Weights of a small transformer language model: 4.16M parameters.
MLP neurons of a small language model. Each row is named by its layer, matrix (up: input weights) and neuron, and shows model dimensions 0-191. Each number is 500 + 25 x the weight over its row's rms, rounded and kept within 0 to 999. Numbers have three digits each.
After each neuron's rows, "fires on" lists the tokens most often at its 100 highest values on Wikipedia text that the model never trained on; "fires after" lists the tokens most often just before its 100 highest values on Wikipedia text that the model never trained on. A number after a token or word is its count.

L9.up197:485456508499549495483569445460520508492471527539480491476540489527458463579503497502464485511488474477486486499474474511500514506479494508542479475492490528542495532485506543504485518560526487465507492505522505495511492511561486496481505524488492479485515504519495484491490510504470478507536452516476517515458484489487465510451530460525481497503490543490484486481497524538512492501511490469484475481464446553496512477490510482496475522493522555526508489506507505488468501472490539489507476589468493542494490474504515538492512512508473510502454484521512497522496494475477505492
fires on: " " 24, "2" 18, "L" 5, " P" 5, "1" 4
fires after: " " 31, " |" 28, "=" 7, "\n\n" 6, " \"" 4, "," 4

L6.up127:515480508461434494519533507474498490470513449498538504566515521487522504490521540503495550450435503504477456477511464488467495531530499522509501491525474483467515479502495521515473495556490492505469524514496503522524532494516542485501489555485536456510550497510487507503496475500524516514464513498494500492521438514507476504576497478489504503447485527496534497551513503512506458519518513477461484497523448473453484504511500532508512510491512515467482516458507527490516516509491524528559485506481455499511493514518478470505528512468492543483491504540493502489509504498484498492
fires on: " " 52, "–" 18, " sec" 8, " Candidate" 6
fires after: " the" 27, " |" 19, "|" 11, " a" 5, "2" 5

L8.up106:571508505482484510475500497521532523478482485494511514484482546511513502500471505474518479463496497537527484499484508472500495471493476484522483522469473498503478476486490475495492493492455492456471544526493479468528493563554437483497538506461466491508518507503491504493494527497480522532494503460519512473496460509495504484540521516507476512514505492497519544504505509504497462538511520503472547474475449488477494532513487459494549476470499564473472497473504522486493501466507476567516494518523492485521471487490500556487479559472464550510518528473516530492552488520525486481
fires on: " In" 25, " " 21, " in" 18, " On" 15, "ues" 5, " (" 5
fires after: "." 41, "," 11, " on" 8, " On" 6, " contin" 5

L12.up380:501485478508462509465482466468499538485506503559495490517495513491508456459545550458518471484490458486528453506516508520493502489521500516506467494497489523534481531504462489499488473476542481501512499507498492532499514498537533501496547492524505481436491502508493512493523503482485519455513530527535493503465486492503461503503478481507513458441506485523507508520498520482487474469525500555475475523513477525495519491513509449530479568430515479497534504462493497508465528481549494474535487504533474491501494514458502481496537509524477531493516466534512483509522447451534513509
fires on: "199" 21, "198" 10, "191" 10, "192" 8, "194" 7, "193" 6
fires after: " " 53, " (" 28, "–" 15

L2.up214:483474522503526476519517525446504474477528490474513504537486491504474488505506552524494516488442511500479464510503521557485509507507460494483495510522476500487524481521468513485512509487500530457516474476537481514517521479494477519534451542475479445528455526503444519489553500472520490540466456505519493476484472472475490507513486519494503536516543496507545499487511504527488510551495514513508512536507485494499488554528554519520485481495505487491497515466527495499481521492488475485553521532537496520503465497468502480517486541479510471553514450464520532480509483490470452466
fires on: "0" 28, "1" 13, " |" 13, "3" 12, "2" 11, "4" 6
fires after: "199" 35, "200" 22, "195" 6, "194" 4, "3" 4, "9" 4

L2.up362:478483486482482488519528463473491486494498533464519463477502525524475509491511500480540512449444490465511502512505480526472503529492510481503513537526496510506496506482516527535477497471482535456541480529527516558477514455525504506487456486457512401518471559490490517491502474450489507507501504475504447519495525489513485519472493520494488527513459521464527497504488505556538503534497512497451528460470507514488470528489534494506528494511525494514449545513510499501545531475508543458476482502546482512517499490493494496469527512464511496514488478498513471506466490500496506483
fires on: " |" 30, "oup" 9, "L" 6, "40" 5, "ab" 5
fires after: " c" 31, " " 16, "0" 16, " C" 9, "7" 6, "1" 6

L8.up109:533493477475519477506517472466508494513520469510485487507519513499519492519466482428537461505512491487491521467492503510478472481504491525560512459500514456527480516519515523502505524495527477506490478540546477507508498490493512498517487511480493484474528509474494480459484466497525504496438482499507480506488485557511503523516534488509483472498532527522506476520507543503529475460499532493463474488508482496521547521513549515467499512442460563510511492469526564489524541435500495499495525507536466563487529464511498500489515489484498471485485479511525462525479517461547504474
fires on: " p" 25, "p" 20, "C" 9, "qu" 6, "c" 5, " P" 5
fires after: " a" 19, " \"" 12, " (" 8, " A" 6, " un" 5, " the" 5

L2.up183:514520570508479506516490529483485545546525529481521502489530519550496495492500464460511459475464482527518536508473481532531486495486480531562490493456538525503501465465464482519484517478511501470480513464537501520509487514505486461472495498483499472516497510469513472502474490504488524495491439460531510487458477498483492486457511521478484518544501491456526512499501513522511451525515491534492486506504478503490563477515549462476551504539468472502445507508492484469476504503546547520485480496495511538466466486513480525507468545503523490496513495529511493491537505495510485490
fires on: "." 43, "row" 6, "one" 6, "ark" 5, "quare" 4
fires after: " d" 18, " St" 13, " c" 11, " D" 10, " G" 5

L10.up158:501539460503524499504529514477502480467479486521526508567508554505473462518546520512482530489461495504502485482477531483499466470506474506451479456456527524518475516501489486483515489492499490489460483462519475507445535499499501471465451521483504519492509478493506517493457503479498503548475469512517546524520517495484495530569455523511517488537472525477515504502507518502525502500512511506512483464488451512502494495496534494505519555485475512520487470496506510482495477514483475531540490518489476476496516532537503552504459513527493494517475514454588494473477486458520494523
fires on: " " 27, " all" 20, " All" 7, "st" 5
fires after: "|" 26, "." 9, " in" 8, " In" 7, "In" 4

L13.up236:507507495515535478462511489505506522495475464510459473516524496515499454505507516499499479477471504543456517538559505481517522512561507510521476522506533497513527532513485513524462497496515480495491478531533451522488511526555503435534460516482486509497518470463515502503500503511495486526490448476537507444480478507498490513489485479515487490474552529502469518507490487520482499478470547502518469459495488507484532501541525512530508523476492505570518489457488544510421554508491484477464476489500492516482487493489506508520522505450493503513477509481451494510484484478518458500
fires on: " J" 19, " S" 18, " D" 8, " P" 7, " Dr" 6
fires after: "-" 28, " |" 17, " as" 11, "," 5

L6.up312:556512530511488512525489539476479534459486472545522483512543457489512507510552498469548517479496501501494498490517530494488516493480502551527484497499463495536466497505468518473489499506493515475503518567514492503491463466513454488483531473498466462501492489483460494485527500512461524530489496510508513491532499527526538537522491534495448513467492510512484511493522502496509448521513469520490479461510529471499507535554531488509491499508481491505469497495499505474500502495512466461552465577508468525505497498482503492461445481502529518493501492505500495488483422511552463494
fires on: " O" 16, " a" 14, " per" 12, "A" 9, " un" 7, " +" 5
fires after: " |" 35, " was" 14, " (" 13, " as" 5

L10.up244:491524493458521482514495479491489511507524486495529490554506455479459460538492483526481504489457469488467479492486496476527489514505516505502497444486503499521509482517495479499455538540554470492535491512478485528489526475478512512515462469521515525496508501495509521506492496495482538493466453499547493467469456470545476479508470509519492510494520530452466533485492518505511456521507480484501456476474484531452541532484501467490549514515499487475491523508465528501530540464499508544552490533443519501470492500527540508477514471492513515507525472497511539521515557483535518473
fires on: " It" 20, " comp" 19, " film" 10, " building" 6, "ill" 4
fires after: " the" 21, " The" 21, "." 19, " -" 6, "The" 5

L10.up313:571520517494455505492493496489490515516504520507518497516491514478511459497505535484500510473466497460446507489489475464491498520511480490488469460437492506480524534589476514521504496520497491476492530499512514485459502512491497508480523494498563466478530512532527505476494504482477536520427445503535527476520474476511474499509528492488508508511494499512478505575476535541489480503527547484467485502484495509506526512542500505455543483513495504535474510487514526483515503488523489490491477490504540454451491494539478501489512503494506477543504534497486483450465500466536516486
fires on: " " 46, " -" 24, " –" 6, "74" 6
fires after: " |" 75, " " 18

L5.up53:505516479489433517504503525503505495478495520485511495500489485491508504529502526523482548513513473488516476505461532514531502507501490474517545520456486482551502534461497447523522464496477475504466508568532438518528520526507510495478546507527495481510458521483531528527468456537477475544521490514516555531458493467443452490501518477473484512500463535516472519513486504509518468472513499485487518473468504503473526470515508473519495460481519486474497479511509521487543517459501463526502506482470479495526525501489495508528501519559501511473494495534519516483464488531515464531
fires on: "g" 13, "ure" 9, "ile" 9, "it" 8, "ail" 7, "ish" 5
fires after: " f" 22, " se" 13, " h" 6, " Tro" 5, "ail" 4, " ret" 4

L7.up196:468496459463543503479457524520460545515438503528478444515468515499512508541554523493496502514467474497494504505481480488493479519528463470511539521493531505464484501487507526487473510488506499486498520540523461555503567490504468510517473501502528506525527478422486501509482520444464485525476447528537489500494502468480483488519478509525472530493509471504489536500523533519534488496473488494496492531500478462496502520521494515478507520530537529522523471511546528459490474505497468536495488506467497512467510494489556506528496505476483538494497520518513506502506488490536466530
fires on: "L" 14, "H" 13, " Al" 8, "B" 6, "E" 6, "G" 5
fires after: ".\n\n" 44, "." 25, " ===\n" 4

L6.up167:511454469527527481555479499447455518477508518483486520534473524475565498541502489495428481523502479500459448536474544528498521518505500492542476491476498493510531502535483461511458518519511482491496449532526500517544479532515516521496522540494479463489487532523504517519524532497491479478469500529541507464485506513481489511473497500452503520541431515491547463519506473496490473510509507499533485535477525497489530471521514486476500515496491505490484495517509484475488535484476496467520461498460486504498476493488467531506481491524505565506505499516520504505551501523515511479
fires on: "0" 33, "8" 10, "4" 9, "pec" 9, "182" 7
fires after: " " 27, "192" 13, " es" 9, "201" 5, "193" 5, "196" 4

L12.up114:512506473488516526503514494494472527475542491508533467523512541484470507505503521486462517462488495493510517479467500556434525507476495514502500474472514532561502510534525513517531513472521559486479501455518468531472522484464547487488464504492485519549543482489532516449494499507474468570490477504506501506512489486459498534499492489517495494529466511512542505496526512525512519499528527522496482492496483474470505488491472534483553509492504523493515491490480501498490520489458452513514533555521473481510513488477512524536453474517473499497520496427538524459527485506530512497
fires on: "8" 19, "9" 16, "7" 14, "6" 13, "4" 4
fires after: " " 43, "," 29, " (" 8

L7.up43:504470492469518494520514521509474529504507451515506487518512516501508558552521460471506517457496530481521489485504498522506464516494542522525521473501474477537495482490491538501504510479463502498516470488540457497514492512506490539535476467468534523475511484473514526493476521476555488547488479478541466468493486524501515500452455503527494529521521537471498528527514517496500473481546492501507443487512531521477521522509488530505542496475470484491509479509531535450451506472506481455547466515485488490473483554470514511442543502536495493475518502478484474526512480498510472518
fires on: "c" 17, "r" 15, "8" 11, "E" 9, "9" 7, "6" 6
fires after: "," 32, " (" 13, "===" 6, "==" 6, "s" 4

L2.up307:483480463488502500502501502493461442496538507531547527482526507523510448512511519454468472511479512534501453508547519507451479529518492490485491501525501528499496448464519534507505516473497534505504491477535510494460509505489492528501498488478512472539493565496495523460503508485510480469499478538511470457488455512462487474491505556465503482520463526526510476524506544505507498489517487482474480514493484504487519544527535522510517517506536563481509508507464522500512528453468498525521501519472501481487470511504469502511491492472516463509464486452483493482522434555524495470
fires on: "2" 29, "3" 17, "ely" 9, "ically" 6, "s" 6
fires after: "201" 20, "202" 13, "187" 7, " remain" 6, "200" 5, " wid" 4

L5.up110:484491480514524491493486488484502476499517472547499514482516467525507478461494484489501512508470523501535443473463484509500495483520496562512460491507511488489498451545515511546535503470503509489514499466503487482479527552540496467531470529473558491549518510486523453485483489502510478496517506526508503486495491484451481531455504492518468521507538534472529505516503506506508456523526473513474504476485520464498469491503500494497533506455483485530534492495503563532489479483548505443502498513511497509486444529523535565493514559531467497547493471508538494484484494470514495501
fires on: " first" 21, "4" 15, "ography" 11, "3" 10, " second" 10, "2" 8
fires after: "201" 19, " the" 14, "202" 9, "198" 6, "199" 5, " The" 5

L9.up130:485504503484505536514511529492438531450552512516525483485504506443489452477497455487512514506460488472506478480459515492489485481485506529487512514479483516527482485508478529512462501518561534507510481549509476463499547533499542490517499485469513452540471501480518508516508480488469532480459495533477506480523461446509515509539493469465458466540499479526515517514507522548475480513525462505494504480499482491522520537475479493493506512493478530467497489522480539483512502468469519516544525533512506483486501510505525528506497493446471526483522492496470525473499513486576500518
fires on: " " 53, "A" 8, " two" 5, " they" 4, " |" 4, "y" 4
fires after: " |" 36, " the" 13, "==" 4, " be" 4, " to" 4

L13.up168:529501499461495501478505513467526506458448480522514490468534477511506464523527507510500471467535473527487453497511457514544522473488415498493462479491491480510481472507497522518507489486490513503510476521512488527549509487545529492474539495475444472497487566535464525503499542539536506524470484505522521493487501505468501512530503492459512462496494525538496457529527504520530500508508461507528514475477507534500485469469499471462493498505498495501487533529504486467535505489477529539511486512474488507499479475470497477485458517508500532520493551518485516499540466534553479537
fires on: " " 58, " |\n" 21
fires after: " on" 19, "On" 8, " On" 8, "0" 7, " September" 5, " October" 4

L8.up68:532467485497519461509501518504497530508511456506541560522520480506537457529507507468532472466507518500498478486485520504521471462547484526524533465450487487501509503516509507538541503470531519497481476508461456534479526510471490485507545523541471525539520474478501542487535481529510492507443490486477496493545544482473507515469497484506509467506513451507514458499475516471529488497514471532483523469500498519518532499525456477495533484502505477509500493452451485508523467494483520534506530497480507485459515476510495530506498506502521523462492493495485532476532537512528458560
fires on: " " 73, " October" 4
fires after: " on" 41, " On" 21, "On" 13, " May" 5, " October" 4

L12.up85:509487492497488493515499490489522506536480532554515456479518511503497478477535507486532490495536480470522469503482511472504512472502483466524556522476502502486481538472505511546508497475477516481447501448519464506493500509513542542509541448489484453470534475519530503464483515526530496468509463518515513482469508486540476507489497476473474529521495478518508504514448546544529448478533461506473509503507520545479515451504532530504485477490521467518473485525515499506469522470488490503490492510444509515500501508489523494520528538569520484484496498495528457520487495461556514514
fires on: "201" 17, "192" 15, "191" 6, "194" 6, "186" 5, "iber" 5
fires after: " " 61, "–" 5, " ." 4

L2.up95:490517501520505518489505462508508474500531461550535461512531491497475532528491485487557504480523484512469527468528506532491493500502506562501495444494480512518490523483466491534457563496494498458503536482522494485496510499476484498495463502490503480514492520494527534458463480510547531464455440483518490476508466545539511487488487486489426505543492521487485495489537523526525495460535468511493501510487512517514511551514533516489512537477478496549457552508479508457538500482530503495492491533481488474494505467501516522522480526501512518495502549520536514508499473489518490481
fires on: "===" 38, " l" 22, "==" 11, "m" 7, "p" 4
fires after: ".\n\n" 28, "\n\n" 13, " (" 6, " a" 4

L6.up305:506478505497524490492487516485487503518461526502503485498479473466519505539526507505524459474480494544468515483507519519519452506524475496508484473476519493474534507484476506483492483536533475538503528500521467495465555500512497483509475493457474489458478478491514486481519461483539504497508438488560498499513453531514487526519468537504515542517484516513507499515512524494504521513489512513490484496501460472522483498513532461511555450466540570503516535501486487478506505461529465519452502510474492487482473478535540531543501463449484499553553493508481473519488513547511500484
fires on: "H" 26, "E" 19, " a" 15, "J" 9, "G" 7, ");" 4
fires after: " =\n\n" 15, "\n\n" 14, " was" 14, ".\n\n" 10, " is" 9

L10.up73:538495453510481459489541502499495474511498520535536512563496490502505514531507491475506493510497481482506493518489515498496483492506518544514500432494511481474466502506532492495497516473530487485497448485500511507531500485494538465525512532514530488483533487478493505465486472456488509519492463513484501451485520501504498509502510500505468541506503551554460523488505512491546512529465504455495508550522520523503522528476507492442487579498484484521472533458489506501496542513480440513546496536503489523508484492477491486520472530423527465535498500458508523501500480470534481488
fires on: "==" 84, "====" 5
fires after: ".\n\n" 81, "\n\n" 4

L8.up226:510476499470489518529494515538477483457488543508496508491484511510548523490510456475508503517491514468491459461499516495492473450455477525503524508493492540535536498485523464491512535477494502472498539512489427492499490519512500485497505466457440480475485535529513513481485476485499500514499496552488521487521498514528473525530462516455474504567475506499511469536529521503511510531531490482483531477472503511469464491479457472474495491461475519477478493481463530468520522501499489548533512517487489496477513496495492505486540480455513504523511565497476542505463445506539501485
fires on: "5" 28, "6" 12, " States" 9, "2" 8, "4" 8, "3" 7
fires after: "201" 30, "202" 15, " United" 9, "198" 6, "200" 5, "," 5

L2.up21:535494508493510486510503531470511511522523507504463492520485493479515558485494503519445525496444454450449485460460514472477518502508500493486518466507490510510506515478483493495495492524513470498481510548501483515499512507514477499519494500510499539526520563457499522513541493492520503493467476487543504523492529443503528518512458495470492547525497497488533528509499526499454469525489482483521447466525541478498482534458583489507512518510499529503462535532475484513477520488519468521479489509523504518477524512515509503526541459539496511433541501507502485500513528544508469488
fires on: " " 34, "ir" 15, "is" 9, "y" 5, "U" 5
fires after: " in" 30, " v" 10, " adv" 5, " c" 5, " requ" 4

L6.up122:524465527495517514531519484512475502485499472498490558514507537466489450502499538521505507481490497512479489511488509510476504508541474512527526527486471497555544490485492465468484486531503500534465506505517439521497477535538486471476502510461518489502533523523485526483520511496525539491521503500489521513463501478484522511470451498477547495512451522506486487571496521497492477520488483485498484504472532458478497501532531437503450504511540491500472526491465520503507528475475476501480520515467503506436454559509530472530486527518507474483533493521525480496506460539469476479
fires on: "201" 26, "1" 22, "r" 11, " Er" 5, "2" 5
fires after: " " 52, " F" 6

L13.up142:497519549486508515492502500487462511487505478520517491541536477529466528492521494491535510445480519463487467496508513535501509487490548525514488516542515472502524513495492573476486530497492504487496484518465528512507487496488522470522477492528499520511498511448521436487464436477532531525489510481493521487521451540535509551488473528477487513524474499525543473516510488498484482517513512461467471484505515489478496491525536512531510509557491497495478519498496486439497503468490505484497473477495496586499484499496492486485539552505508548482470503517461476528501448501508501528
fires on: " a" 71, "ied" 4
fires after: " as" 42, " was" 13, " became" 8, " become" 4, " bur" 4

L2.up302:525504515542491490464507526536467535540510484489533489506504499527450478512480448488540466460508492490501501471494489485525498549450506523540474512481495465513521500448490469518451518474527531508505498505510510510486465506495456501474524500494528454492484536495482534506505496531507513529483479519485477463457461528536491469460456455491499533527504486473489505471498525526520526501514519523481548443504460523517508504463557499448506513493539553486477487525486504465457515454524538452492498527506526521509536478510503508522519505492513494492502505491501485491485493509528497535
fires on: " |" 47, "." 26, "od" 10, "U" 4
fires after: " " 48, "N" 8, "2" 5, "1" 5, " K" 4